Weights of a small GPT-style language model, trained from scratch on English Wikipedia.
Size: MLP 2240 SwiGLU, 168M parameters.
Architecture: LayerNorm before each block, rotary positions, no biases in attention or MLP, untied embeddings, normalized queries and keys.
MLP neurons of a small language model. Each row is named by its layer, matrix (gate and up: input weights) and neuron, and shows model dimensions 224-319. Each number is 128 + 32 x the weight over its row's rms, rounded and kept within 0 to 255. Numbers have three digits each. A neuron's up and down rows have the sign that makes its largest values positive.
After each neuron's rows, "fires on" lists the tokens most often at its 100 highest values on Wikipedia text that the model never trained on; "fires after" lists the tokens most often just before its 100 highest values on Wikipedia text that the model never trained on.

L5.gate1080:162087128130091169174128113119118141143124054158103097157127131168151105122128129134166175120078116119141191042135171146116131130089074147104085147123153105192095113183099109135131125125206128136081113101121041093144176162162124174161070098134126111117161138131160153167084066107161090162
L5.up1080:126159031106137121106119128086154079116142113208149136035086145128108165169083110091125148141095065124105099110114179149144123125105125152167180139166164137144050030111141120151117097145100111071122113155148144114092123137136139099101159154088103121145112170091135103110121115111126127132
fires on: " ", ",", "0"
fires after: "\n", " ", "'\n", ".\n", " Nancy", "\"\n"

L5.gate2222:106113145119142191106177132174135119078130112177170056138132140073137111143123058117163151205139124120116120087128121149154126173137152122120119185136105115123074128132100171101181123148099120195124103122190080151145135106119144136064094133116161128115143136096153135118126177102121190134
L5.up2222:108171135127156178113114124146168122156097140079164176134180159134145110126146170109155108080196167124152117131145128128166166140116035103142119057137135103134133124145115094096136100086096141155135194100135219134133156123117129147138130185061075138127146131115088148159094094092180061109
fires on: "0", "1", "2", "3"
fires after: " "

L5.gate1836:143095138172122106074200121128146114080152127134136156151113107160116107130105128110143169130099143108178143142105168132131154080212125135185067127114109132182119141157147132107103101067130125069151121112102106129167065169102139093092097160069127140132138137125097128149131144129131120182
L5.up1836:134065113135155151127157177158065073140112122177182134133158177095174118108114114143151127129117085104139150088048099123128163160100079095204131081096177109107144134133092143094094133166119143082131149108115010104096121081165101133094167156108145081111158102137160174086144106125162162156
fires on: " ", " (", " $"
fires after: " |", " /", "\n", " was", ":"

L9.gate757:097164124136070074088171200177129173102103104164136146123106073128149135046148070106116137153140084137075115153162105118127122134130129112110134161082140153097142162186137187141091145131144129137120136107136121179171106140116143182165168092121166105132141143164115170197115162123142091157
L9.up757:066173092130095107113135164126114154119107124125111164074132062143142141114150117114030124183112125148067141105129110173152171151134154134090070119147110097103125096144102099142052125121149084152122174091037104058147145131123141132129168115121163141105179188147117091137125111145107034193
fires on: " ", " +", ":", ".", "55", "57"
fires after: " |", " ", " +", "1", "55"

L9.gate2194:145109113083123103165166122141109116128123100178120138169094147184113141140072129133126117164091142207159100137150072115159134129178143125136079129122130115109136127132153138185132094095150143161162175105116105140133143081134181194117089081106165086175073101144101146153117124130065097135
L9.up2194:098099166128139077146086153135104086171101128117099128141074093140147066107116110140050100135081080141133046070131128153127160133086132116101116169121141158116049153151102191089132158143153125066127071161112105066118124144108091130114078164137110129197119115118124097122143161145064176134
fires on: " ", " |"
fires after: " |", "5", " "

L9.gate1164:116136109143147085085106170112148123135170146057122136128135129127118046130114132118153125114135124121097113102119118096121186125095072086133114077119133190142059172144108150110176098097166170158110101181140160152087156139125215038082092127168150144136084089160181168122180072155176129138
L9.up1164:140154094186129111187113128114156151128147114158114138091138078146107155122119147121114128145209139090131129164121164136184163114078116157120105168088139116143135109130172126161149149141193180135117109113136116115133119171096133065138122135067146160153146059137182099113107160101122106145
fires on: " ", " United"
fires after: "born", ",", " "

L9.gate1621:105080066163170153158184134099132115138109131111137166103086090133121080159119124121094094108144078095109126196104138115137156086173166042135105121106162143113130126117056204134098135119007155114112098141191172097142103138158141106144108131106195130128118118113164193114097145149203145141
L9.up1621:174151176116156163118162096112133148169137126099130118096090139159144103118125104119133128100149142080172148133145099122116194097156097147138169115162086155129106121105054136172202125108067083109119091139173084069173158153097181120149087114124108097106157155063155079119114091112072055098
fires on: "0", " |", " ", "1", " by"
fires after: " ", " |", "0", "1", "Step"

L9.gate122:143133148131119170111133176177154166073127114131093160129115081133126170148083065125151114124075103111129111147145096109185105105211110093142146118112118166093131128129138078161100145084085132142095105146112114143185113108203144148101151094079142150096153089170138127133166127123160120131
L9.up122:168124127163120130140152160139182124092103136206056154123113175171101158114058122125168117113172138088175178170189119104112077121148050105168162093090134114072153165136144140148077121122114175101102150107113195082119150140152133101083183139119177144100123138113137115093155133180101072212
fires on: " ", " it", " him"
fires after: " |", " /", " the", " on"

L5.gate1941:107113132120123141110119166163121128095117148122136166116122147170094082144080113150127136129099168102120125114096255122117167089128154116179084082131090101134153098155144122122154164101175143140111119172115192156109161102155154107197128176132057164152021163125096125150125043134129184170
L5.up1941:126181100102186167152108132130130107151128150161156150127197119175127114185098047110081127120159166089062118156137151125165203131167155170160130085149104124190124090142130128120146153096111184152162086131075160137141104112171137141151178099177156052123110163110055097139107100114113146126
fires on: "196", "199", "191", "190", "194"
fires after: " ", " (", "\n"

L9.gate1467:137176186085145103127168101174150156096117159142187137129153118122151108122144154176164165147125090143101173134177128191121107126099118109119137137069149134134087093121077148209098159137128173085075061105201126128158159154154117074103102099122145095210121081158126129147111117166126124162
L9.up1467:080075152115102123157110192157146139129149104124108151118080110091107106097126103171084149118202080167103132208140122092109145114180140121119091164064149111139208039098128161108143150138112158152157138089179179121132126144145139125159128096149130093145090127146198101172134130094137114062
fires on: " ", "3", "23"
fires after: " |", " "

L9.gate60:103194108134120125144131137122103109122156111106172149134081151069096117102084128116080093133126167132071127187124166161167157079105156190136111143039168120058168102125153046153128155166073142158199093094138185144070109137163186105125150136186127100167164070091103151146134118121072096130
L9.up60:130086137131108144122149093181143112133100120153119091113158156097132166105153095052136122126138111096123098103178150195137165138043112118151173110104133135144140183099104078171160150057066131098118162086151113116087124164197104085137089111125151126150116127152125188129050159080159146130
fires on: "–", "198", "201", " ", "200", " |"
fires after: " ", " |", "6", "10"

L9.gate129:134109145191143089122125171144126106089119000172161150092123132141162090158135116109152155209136169127090169162213137180191091116106134157133186135072174176110100134085152134126159107089121120149056135167162133135126100125126178076145109064105126143165159106093116144116185184147053111140
L9.up129:169101133137213115114156074157085115169101066109152116017077173092098129114131126078108158144121124160128128172126067159088119174101107142121142184150152130115133140145094125152137156088147098117158082068123088122122147105063119129192093079072125167097097134140169141118132182070142138145
fires on: " ", " be"
fires after: " |", ";"

L9.gate1650:106196169129133104111157118121152161111089090091203205065144175129206151184102153147146177180129110182144149127116189177146058085171142140138173136045099111085164059073077108089193121175200151165120149193156103144098127143157133114159118121157123123171137133157128173115090156148135110142
L9.up1650:183129179107167168138157146125109137099147219110089141106175056096096106140156124147134072167102138132121138142107106108142106154207145095092092161108126169086087118126178125139146086128174083132122185164137125107078126144122188112119132124092104108119140134130114139067150120066184116085
fires on: " ", "–", "1"
fires after: " |", " ", "0", " L", " W"

L9.gate257:123155074068160103134118109104154185098130160133095165091147140131127136119129120165138126152101162114117123132103191127118154167148133120142121117130074123121148084123105128131061188132065067177147095117128127152090135088123111116137079176134106118120157131159090131149109113176113153175
L9.up257:168134085136082153132143087092125094101150129139141111081123080172144122129118174102114158126149080123133164122104122109103131144124116128108170082168110088090125083132146115164128107146168142107142165086139200130106081087037113049194109148169176160109120120141127155195136133078103142085
fires on: "202", "200", "197", "199", "190", " "
fires after: " ", " ("

L9.gate2178:139126077157172179103141145108163139112157103117126126127147138136127124131137142131124159138156100146144145110135162134154168106161074135149134157124106087113110116169108143169101162101119172155148144163144146188074163126128150142051123118125065124075097091081094100146124106176116154131
L9.up2178:157115143138094140090105057069174140130120107162145145086162076049108147135091127156167139130037106078040156133136107125112134129077086112124119131135153093169138144147106066137118134141115127135151112114117086186025097149144137118140189143178087179133111160127180117141131152121168162134
fires on: "1", " "
fires after: " ", ".", " |", " ("

L5.gate391:134154093149108142076088086104121115139108140152131100119176138053114172114116186096136109101086110088145100141160153108158172102183091096149124138144110085132085132119122143081144138120111153128086091183135113209132179186127119086148094129119087148079103131103145106151152154148153137116
L5.up391:130155098151152171132105092117128095139150171159178105100204130167157184138076110090093132155071102077118103135174090118113152099114098119056140142152144129133109129110108177125172098173116132149102107185147108156125139111128135165194145115155162069124152167113078111128125152148137117184
fires on: "200", "199", "198", "195", "197", "202"
fires after: " ", " =\n\n", " ("

L9.gate1651:098171136100164075119110179130188130107199130124154175167165095180160129101051149078207184119099138158152118125155090125106074079111160123108125120131153074136152111116149182111134149112089165177095175107170130157143173151083135078140166099109174171101139168092097074136121071134156166081
L9.up1651:127158092096153070135085154159116069137147137115165149133128127137192097103118125174132083115144126099102134110155135128065086211089135152137095131169145095153125111164139066164135173109128127168113119102145193181132158051071159162143141099095133101083099149126109135132159104151124062108
fires on: "200", "201", "198", "202", "199", "197"
fires after: "–", " ", "-"

L9.gate136:143174099146126154117162111105155117080056126137174166122119063124130119115182057132179163091133100110086119138109070126122129129117153164137056150125117080132101133138165135114129140136077141113108153153141118185127150069172115160138143069173073107161176101162094135204150176111158116172
L9.up136:163110153156122106122127244129099093122117128123092090112140062123185038142142179111112159136187085195150151121148153140086147080175121127184142126107148139108176113060076115151096104129040121149138101059120181123170112123115157093118178135185103184129073113109092133130186158066125154130
fires on: " In", " was", "In", " is", " As", " A"
fires after: ".", ".\n\n", " He", " and", " She"

L9.gate2076:091172135084073127089152138124159100106129111103152172182121094114098160109128115098090197133075137080067173082081135116127120134164107119112111091119189121133183150139130098072138168112113109116151154184097113119135103137150179117213101160168132122164181129092106138119135110161169159162
L9.up2076:120098103132133149156137139161144109098179136033134143103127119153128124127066111149155148130127128158084172181128167138128125167103122152112108129056128170148114131054117149093154103152096143123098175120109080171110092141187157098145122163120194171126117129157095174093110132149129107098
fires on: " ", " |", "–"
fires after: " |", "|"

L9.gate754:104146105142175065117125108171105155105082150135098167158127114097185153110216149128137117128108151154141070120140153149131115183131110151053135137160127056183120202129125114066102118133123169172066102144138140110141134157194153121083122100148134099100154165136083109181091149094117097162
L9.up754:161097149079122151105123116153120133095109085152077108107125061116152127146219105115160164111127118105133112131127101114139139156147108174087157130192100137175117121129155123060171080069107141164100110095133097134133119164166149148129099093157078180080124156091107072170106190106116137112
fires on: " |", " ", " |\n"
fires after: " ", " |", "0", "4"

L9.gate1081:133158120120080236168143130140086156121124213172165107199116098100164153059066055096105118133124137089147095149104074176156089127133180153110149169093146082122162079135099074159155135144134123187115103118130139102098092147109111096117120166164117093192154085099110187103106128080084099141
L9.up1081:156219100116032129084164145107078161134117177181121156151078189131115102149172108127048153147096163130101132092110101173088138111173144096143142150137134179095153153173112071111140127122093128125155087148076192160133143126160107123046093121117176120132151162105132151081123132130157117130
fires on: "202", "201", "–", "200", "199", "198"
fires after: " ", "9", "5"

L5.gate449:124136100120118085117041107192083177126176144164153221166166149163155137101172099135168134147120086125192180148144141117123093073132098121177098147121116131128130139139106163130131081137098134078104101164109199095148097094149114197109148100124137117118137133142172110159131115130106078179
L5.up449:173077151203067135113123192096122107095111147140190080111187134059150088141152181117124157098108088073051126210101141149109132160149108125107122126127077123142090159155151155145060141114099109149083129123168053131114089098109123062105131095142113112078111119118090113128174145117124233106
fires on: "In", " According", " In", "On", " by"
fires after: ".\n\n", ".", " the"

L9.gate106:113071147151192132175155127113126094117150176134078071103078121182172208109124121113175138080122121094121121121140119121186170126133175118113141134192126172123094098168173101126117155161114177130063162136122139072139134149081115198089043133138138179203096130155126138136153117115091126117
L9.up106:142128184097105126133148106118131131101114137139077167176141081119142126154137145116071124122100143128134111129073098135121114116098127170144152146091090107095165148214184195120137142129160111180138120139184144116094120145085133079094096187133112146109100080097145111125164202140107145120
fires on: " ", "201", "200", "1", "202", "199"
fires after: " ", " to", "–", " –", "born", " of"

L9.gate22:110145129125143147116146083126107109115142163210170089114087116139143104099158141099142162192100124139127118093114161171136074182140115152109144158137130159129156106146123116110092135059125141135102121119099142137092154107124108136118045131169113090120148155122105087074134167120097188092
L9.up22:160084124107106173153139139103118042107110150111143127157172083082130091142188058074130085083130149022141101062135165146105148098132141095172168177171133142137147183112140126092154112104098131081096128066086062188117134122133174110086168122080146172161133123112124142187137194107153201129
fires on: " |", " "
fires after: " ", "0", " |", "1"

L9.gate1372:133148130085153154101107154108089101075161114162103107109067122208109093120168122105113143150123175168205105153200140134158071164118132163099079168134151151107144098175124079110145116109152085077118191097129120150136149084161121101171152104101177139110080075135088168127105145128150086141
L9.up1372:135110108100137109121113151142103108129120132175100080142215107120126114100152134109147117093083137186155159092061159063138151134126111122094093119170143068160113123100186152075108169124177135118103153076109119115133152108102146099023156086106104144165159161116148115102177145129096088156
fires on: " ", "-", "|"
fires after: " |", "0"

L9.gate1300:129153139150187125210079119141163149133172148134132187039113112154129165161081136113138129180113126150171094119216152124079123099100142173124124180060111134093098129159123125081082131091146125154089162168128145084161067154138144117125074148108133108220162074161146164110082164157168130116
L9.up1300:163101117131152048115155145057137108108120069171152083080068128191155154088119165179095077163138120179161081168136114184122109116191158145166116191128182139169104095155158156097115072102104162156144135202132151149161157134159129138120076109144105089117098092131128083090089140158159092131
fires on: " ", "   ", " from"
fires after: "\n", ")\n", "\"\n", ".\n"

L9.gate1134:152136085160100081185146175157131146102136170135142126124121140141179106106123129070111086123131162141156134083109108101093106104134090097108128151103116106155119042186079090132181126052138096154089111145134125123129152110146169135115155085105143093150106094143151134095141185121086176110
L9.up1134:130158142149123091074148114153096113149190087139138092078092133147149116127101094075137143129089073110071128091118133152175165133133095151106094165141090136154117147173116048149154124095124220170090107114117086112110102105143148131164138109095111081126159129156101108128097151126136223153
fires on: " ", "–", " |", " /", " ("
fires after: " |", "1", "0", " /"

L9.gate1521:125093139127205087077170146177133131063098064090111097085144149148152045113136101151136158116127130134139082136141108089104162165137122093135126116149097093097123074155070078104111160135146128107104101140181129121121091093127121143160134143162189141150087149133115113185139163134137150175
L9.up1521:150171113124095166133126166128101148120107129152092140183108110145147108189065203163120116201144160100118100099064101103114093114132107120088111162175097099130178135121147102097149115150103118101165149087107112125099172180126143088171089188133094169114123102095167101138121106080164137036
fires on: " |", "00", "3", "4"
fires after: " ", ":", "3"

L9.gate887:116139148133086012149105152098109122125115132202112196154153194156145148170122134118093118111088125101138097110133116139160085090188135097135073143147118086109131136142092160098116104104217124141109123158081130120164142123119120091136181114086111120166173154082101085143162109094097116157
L9.up887:105179124173124129133182121100111115153145116123132170061174101175150086152116173138068101108089131158078148114133107123131085133076164153139102137153057121173107123192036028198130125085088116148108144124156102145104090122155078138130165119136163131154164085144176128151102110184128111140
fires on: " ", " |"
fires after: "\n", ")\n", "\"\n", " "

L9.gate1850:165072117142155067124170172187067148078125109110085151172146135151129060154148143185139048137136153160114120188163095148160089172102152125132087187142175124054122184099143149119148068107126147129143161156110182140069078149088143101174119171122187119163084086147109091084152067114142132081
L9.up1850:143132125113169152103120065143082103105072129151128142149174112137173114106087111087093132160189134156192123166127095101112172091200179157059152105139180129124122115148147102133097158059109108091111120070130124192100117088154168116111155091127156129172125118127132127141129091092141113139
fires on: " is", " are", " were", "0", "6"
fires after: " ", ")", " There", ",", " there"

L9.gate352:055146174168119079123062111136132090103139082135110128100122132098072170118125170090115073152113152097096142130103176130129090111235061118093127154095144108106154125128113129119113104105118112090062118170152172152136157170131134077144123117162151116131141143150135091167105144101125109199
L9.up352:137108147091131122127143080164170123165124130124135107175082170082087178129192135095121129116157104059120088118069145130120117151168127082093118107120146108121080107132093145122192111137147108107113112126136154068147128184067142123153109113146145137120123126156184114072114152127140136160
fires on: " ", " name", "==\n"
fires after: " |", ";"

L5.gate1135:075126062156102153174110114166137155111145102142178129178063176095223139144115142105137125093092170107191102165112164134066167090182134120088134146143117142108084092160130150104091156150086165140137114108155170159125106106169094137122130108172154103110145128153135173159126170109161140094
L5.up1135:119064149119158149124100155100097145131110132143167119151142101114102139140110117097092164168143151123104158131078132140142126172195138164128146089115086152106167107162107174173139138133116082151099182071137132102100126114152114101195158118110110143097092147093112120109137083148134110106
fires on: " \"", " USA", " Defeated", " CAN", " by"
fires after: " |", ".", "-", "|"

L9.gate1373:080136178082180170133073166110142128101127114164137097123130080154182133104122108126149104137112097146170141077143118116108120087138134169186141159134101098105058088100099097100148152090153181192066106094104115149114139114100160105131154124111138190112118126121153051127136156132113137112
L9.up1373:143143211123153179174137171061146142142180133113145096133080104143152082122117143114097082143147124124091148141127132090067101130135145126141162077172117130076101091098082134129134120126155104154076093159061155137078126156144139125098147112130107146089170084066194113134154098137131109210
fires on: "202", "199", "196", "201", "–"
fires after: " ", "9"

L9.gate1822:091153115131173132153123116164090176095117142119098138161115121171110135124129088093145157156107147123142101127115077157155099130127179103162134135135186062108137137153075111156156126145091110130162129135112120155096142105083149145119172099100134163047121100149121195123167151130151149094
L9.up1822:109126107090174063109089163136140161157098111153145119123100124149104165186147110078108130109166151170120148097107119080148108144139146069092081171200164091125156133108122139168139156166161149123188137143105126091100119095029108139107228112087123127064078144106151135133142141117158103089
fires on: " ", "%", " Q", ";"
fires after: " |", "aged"

L9.gate474:137161141170154131164147160143141102127114157132119136148144094154168130147100064090127112069163112126198124115151156136120114143138084107152144184139091113087090133143172105120112096102122122108122131091156108122124148121128099132109128124145157112089109085139181164082159082145130144135
L9.up474:126096109178075161118109064137096115110094141180163143242098119076145136082163107059145153125150143105157095126182146060158122125181169148130091121150092112136141122125179141095136147121152136090072135049107106123161090122124087116137120125171161132118182134119185168104137129000120186058
fires on: " ", " of", ",", " |", "201", "202"
fires after: " |", " ", " round", " Team", " /"

L9.gate1160:151091101161137150148108122119109156123177155175163164176115139118088097125085137098121134148123106125099146136114091145191144095179147160121089162101082175095148141138115071189088137066136131144135100136126102109149110098115141112132135127136121072145137089171113102113155121070186128079
L9.up1160:127019072113167137172091100141151140136174110162167080170176116111065129119084112107198110158159141126131121111164090099111116154090193144149111145090068159158152138119123123173077097098098102117127137125093051120016080130170129099198127159089139178124186115120134161042148088100161057129
fires on: " ", "202", "\n"
fires after: " |", "|", " "

L9.gate1015:068112126168128148103108154125135122106122177150163146102108153161136079066106100097154145147172156120179154125115107076103092112120098100136139138111135104097137124111111096090121138170084106098139153158142130132111141075135096107184135187165124157131079096118127174130190150150146038140
L9.up1015:138134116169108118089129136190060153115057135087132177138129143117132091117185091117158129104047152105125168088062158128103145147155168143088085136064129144073090171051115148067176151086096132089162192088122124123142103117127104043166177144083162142053049106096158174085102126110112160130
fires on: " ", " as", ",", " the", " |", " —"
fires after: " |", " ", ")"

L9.gate2152:126154149143154181138115111175144170087081163178130144187155064174096120138087104117077145103122137121100146091196070152146120104145136169085169095088101114152090192108171147108108089125175101103090111120133109135097155095130155169160108181126167157222117140147135158125110141118173144119
L9.up2152:126099133131102131120078129144113112128084126066110101154112107133120091115126131226136153079186131127162103109153130142091163153203117127136159075117179119120135130131127123064107201091120091138174108088137149187142130121073182117112145111072100147074081090103126138078096120097193156148
fires on: " ", "1"
fires after: " |", " "

L9.gate1788:079167099139111086136137116163080128062134126117168170187145036071144129082131144125141181116159173113165105091123154156165135175109091134134156124167160144189141131132099111092152087070104128097161144178069124148086122113093153102130165132137117087069192093155121165144138143143132107080
L9.up1788:099113080150128135174123077154092190128100174140140117074149089173085125156072074140156111148132134227112078105124078099107134168143181132162128107134133160096142078152152135178208181059126123135123136185130129112096108156145131169140121128102128110140151121053105105177125164125074075129
fires on: " ", "0", "-", ";", " |"
fires after: " |", " ", " Stadium"

L9.gate944:092143171107120155107118163133093149088132119102156159144072148111094060120123114126162136125157124112078074066079137135126135142210118118122144128107110097121145120125176109126111107109138110166130110059080136113071149164117136154161094118158118119098100162121145114108089082171113138102
L9.up944:130162150235091110126119123141121125120130128105153139156130167093182148093103123123130168226115087061137081158173124107119175066080151164144084151085142142100098141173168104130201096150140112157150117180157106099103135095169141146197191144149148184132080105112193092104144070101180080087
fires on: "0", "1", " ", "2", " 🔨"
fires after: " ", "–", " |"

L9.gate1027:133110139107114124151164141211165214105132137135164206137084097138183171119158087172159131141086101140140148148173157141113065095108140131137126127056127126074128122111113140157124109134116146135161079097165180159154095113156142165143147139128194106195019063102128177142135174106148176085
L9.up1027:169054080103171112112136176134155147096153098156140132097161135160138088158187164066181196119149174183106157181089035127114121112108148147097175125142181099148142117147095130067108108098095188141084120142131121149181139083119124138118105088132157012071075070119119096210170076146156085143
fires on: " ", " |", "1"
fires after: " |", " ", " Party", "0", " Turnout"

L9.gate1381:129080215129144109078141114130123064111122159132181135055100106060150120127127120117124077142126116109179146164138157112183144172194109110161127146097124126141163197172152107137112159108059121126130135095043146131138175143149150091087149075118110128149119116140107165169136103177182119135
L9.up1381:121096055053126148107190173086127114113139133143142149077081127116123187128124079152166115114145165130075131114115136126158124202130117113103123117175154129100113133112170120159082146204079150127116087163132089147110095150154137136185131175147102161138140152133115126196080161054124079084
fires on: " ", "1", "2", "3"
fires after: " |", " ", " +", " −", " ("

L5.gate1987:121083068137141141101154185151119121100134146178120187180149160072137150153104079115131123159130104151098098103130167145136156154190145089160096086118136102161133111138139078110122056107082128131051090125116139211125150131110110086092143113121038069130083062099122125104180128160123144143
L5.up1987:083139139095112185106118078163216127115143099124150056129146140137177084148112131180133160102189107068093126137123111078127142129130092129121091016094013121122120145143140114117126099106139134183117153202118098107123141126121152135172153126154089192144099214134107124193119163099100166154
fires on: "%", " from", "1", "6", " under"
fires after: " ", "%", ".", " were", "7"

L9.gate1749:105175087088077146193139107173117111112157106083153107091062103167092081081131054110067151173121079058091179134143129139177138193145151140106096115088099064143159104119154154171054111138097120083158096121092138071162119048118151084153085117143149112120034138144159127148138134096166103096
L9.up1749:104114116075195119063126186184136157145111088092123127145122073116093145143142120193091169182054157122118103134141121099151125104130207144148148111090110064107142120134122151085101145167142181197105149117119090111117128133116127149131248118083089139133111091172101121158166148078108141138
fires on: " ", " in", " to", " +", " order", "57"
fires after: " |", " order", " ", " in", " Stadium"

L9.gate1984:114140123138068113133192086109117117103111145161132148143129133125139100122093055137138150084126097124133137133069168149139126167136120153163122143102134106192185074147156144143144120097057114120106101103127120095129130170081137092083092136098178074110123114163050154112075111137135135114
L9.up1984:146101145111158114142138154209171117116102150124142110129158096105096185107124080115153097105196107150137169102067069118162134157178155108132114161104123196102109070123189121097100067107143135074106085107096120081122083124157080130188169082178112086134154135101110130159149141097113175148
fires on: " ", "\n"
fires after: " |", " /"

L9.gate552:022137106154141143135168162130128118137127081127126175038140118186142151088134171145123048211141125151128152107131130088118180139142203149146157164134088151126179075137120100172080100152119117137090145052070108114155126115197116126075085145147154124143117162108108103140131165176106155153
L9.up552:166119093091059095089131182108153121120083100124073144161145152122122108125066087150118133197149141162135131068142135124147109070134100151108139169123162159129141095109141101121097151137113075168109166119127187116153080141191157123146165145183151114156115137140121109146062166171126131178
fires on: " ", " |", ":", ".", "57"
fires after: " |", " ", "57", ")"

L9.gate1224:161146159145098146132150090132145132088158118205163175118215064097105123046126168122125085129157108084134095152109201112080106151167167128157156167113109148148093132141154138124126091086124100119196150162124116135112076129161109126131069145138115096104074095178112111131089140088139120110
L9.up1224:115156134162145079121096159137087113146155152112144122175135150103127092112121086153089114176133058129116169121108177140048162116130098119117147041125089097195114117105093107143132156116127193114097085111097129101106062135149130208135086184103133104154103131145187101093174161059096096151
fires on: " |", " "
fires after: " |", "5", ".", "3", "2", "1"

L9.gate2010:135132143109145106114136194137147140128138154159153163164118152151135101097169116124101163121141093126092107132162190088149119160143180106124121129100168082081155165142073134123120207106110250161091120068081149142128133139106130117108115122106194058085082115176131135157159115179127090094
L9.up2010:097063099105142163158145114156103142103140167136114156207178121049144138124211096156149178117167124057211136086132111089103137124152121105127202119052163095098167158112151106182104132089104104156086138075143157112085125115099219082100080117091154152117107139134108179126130202142121141126
fires on: " ", " |", "–", " from", "|"
fires after: " |", ";", "1", " /", "2"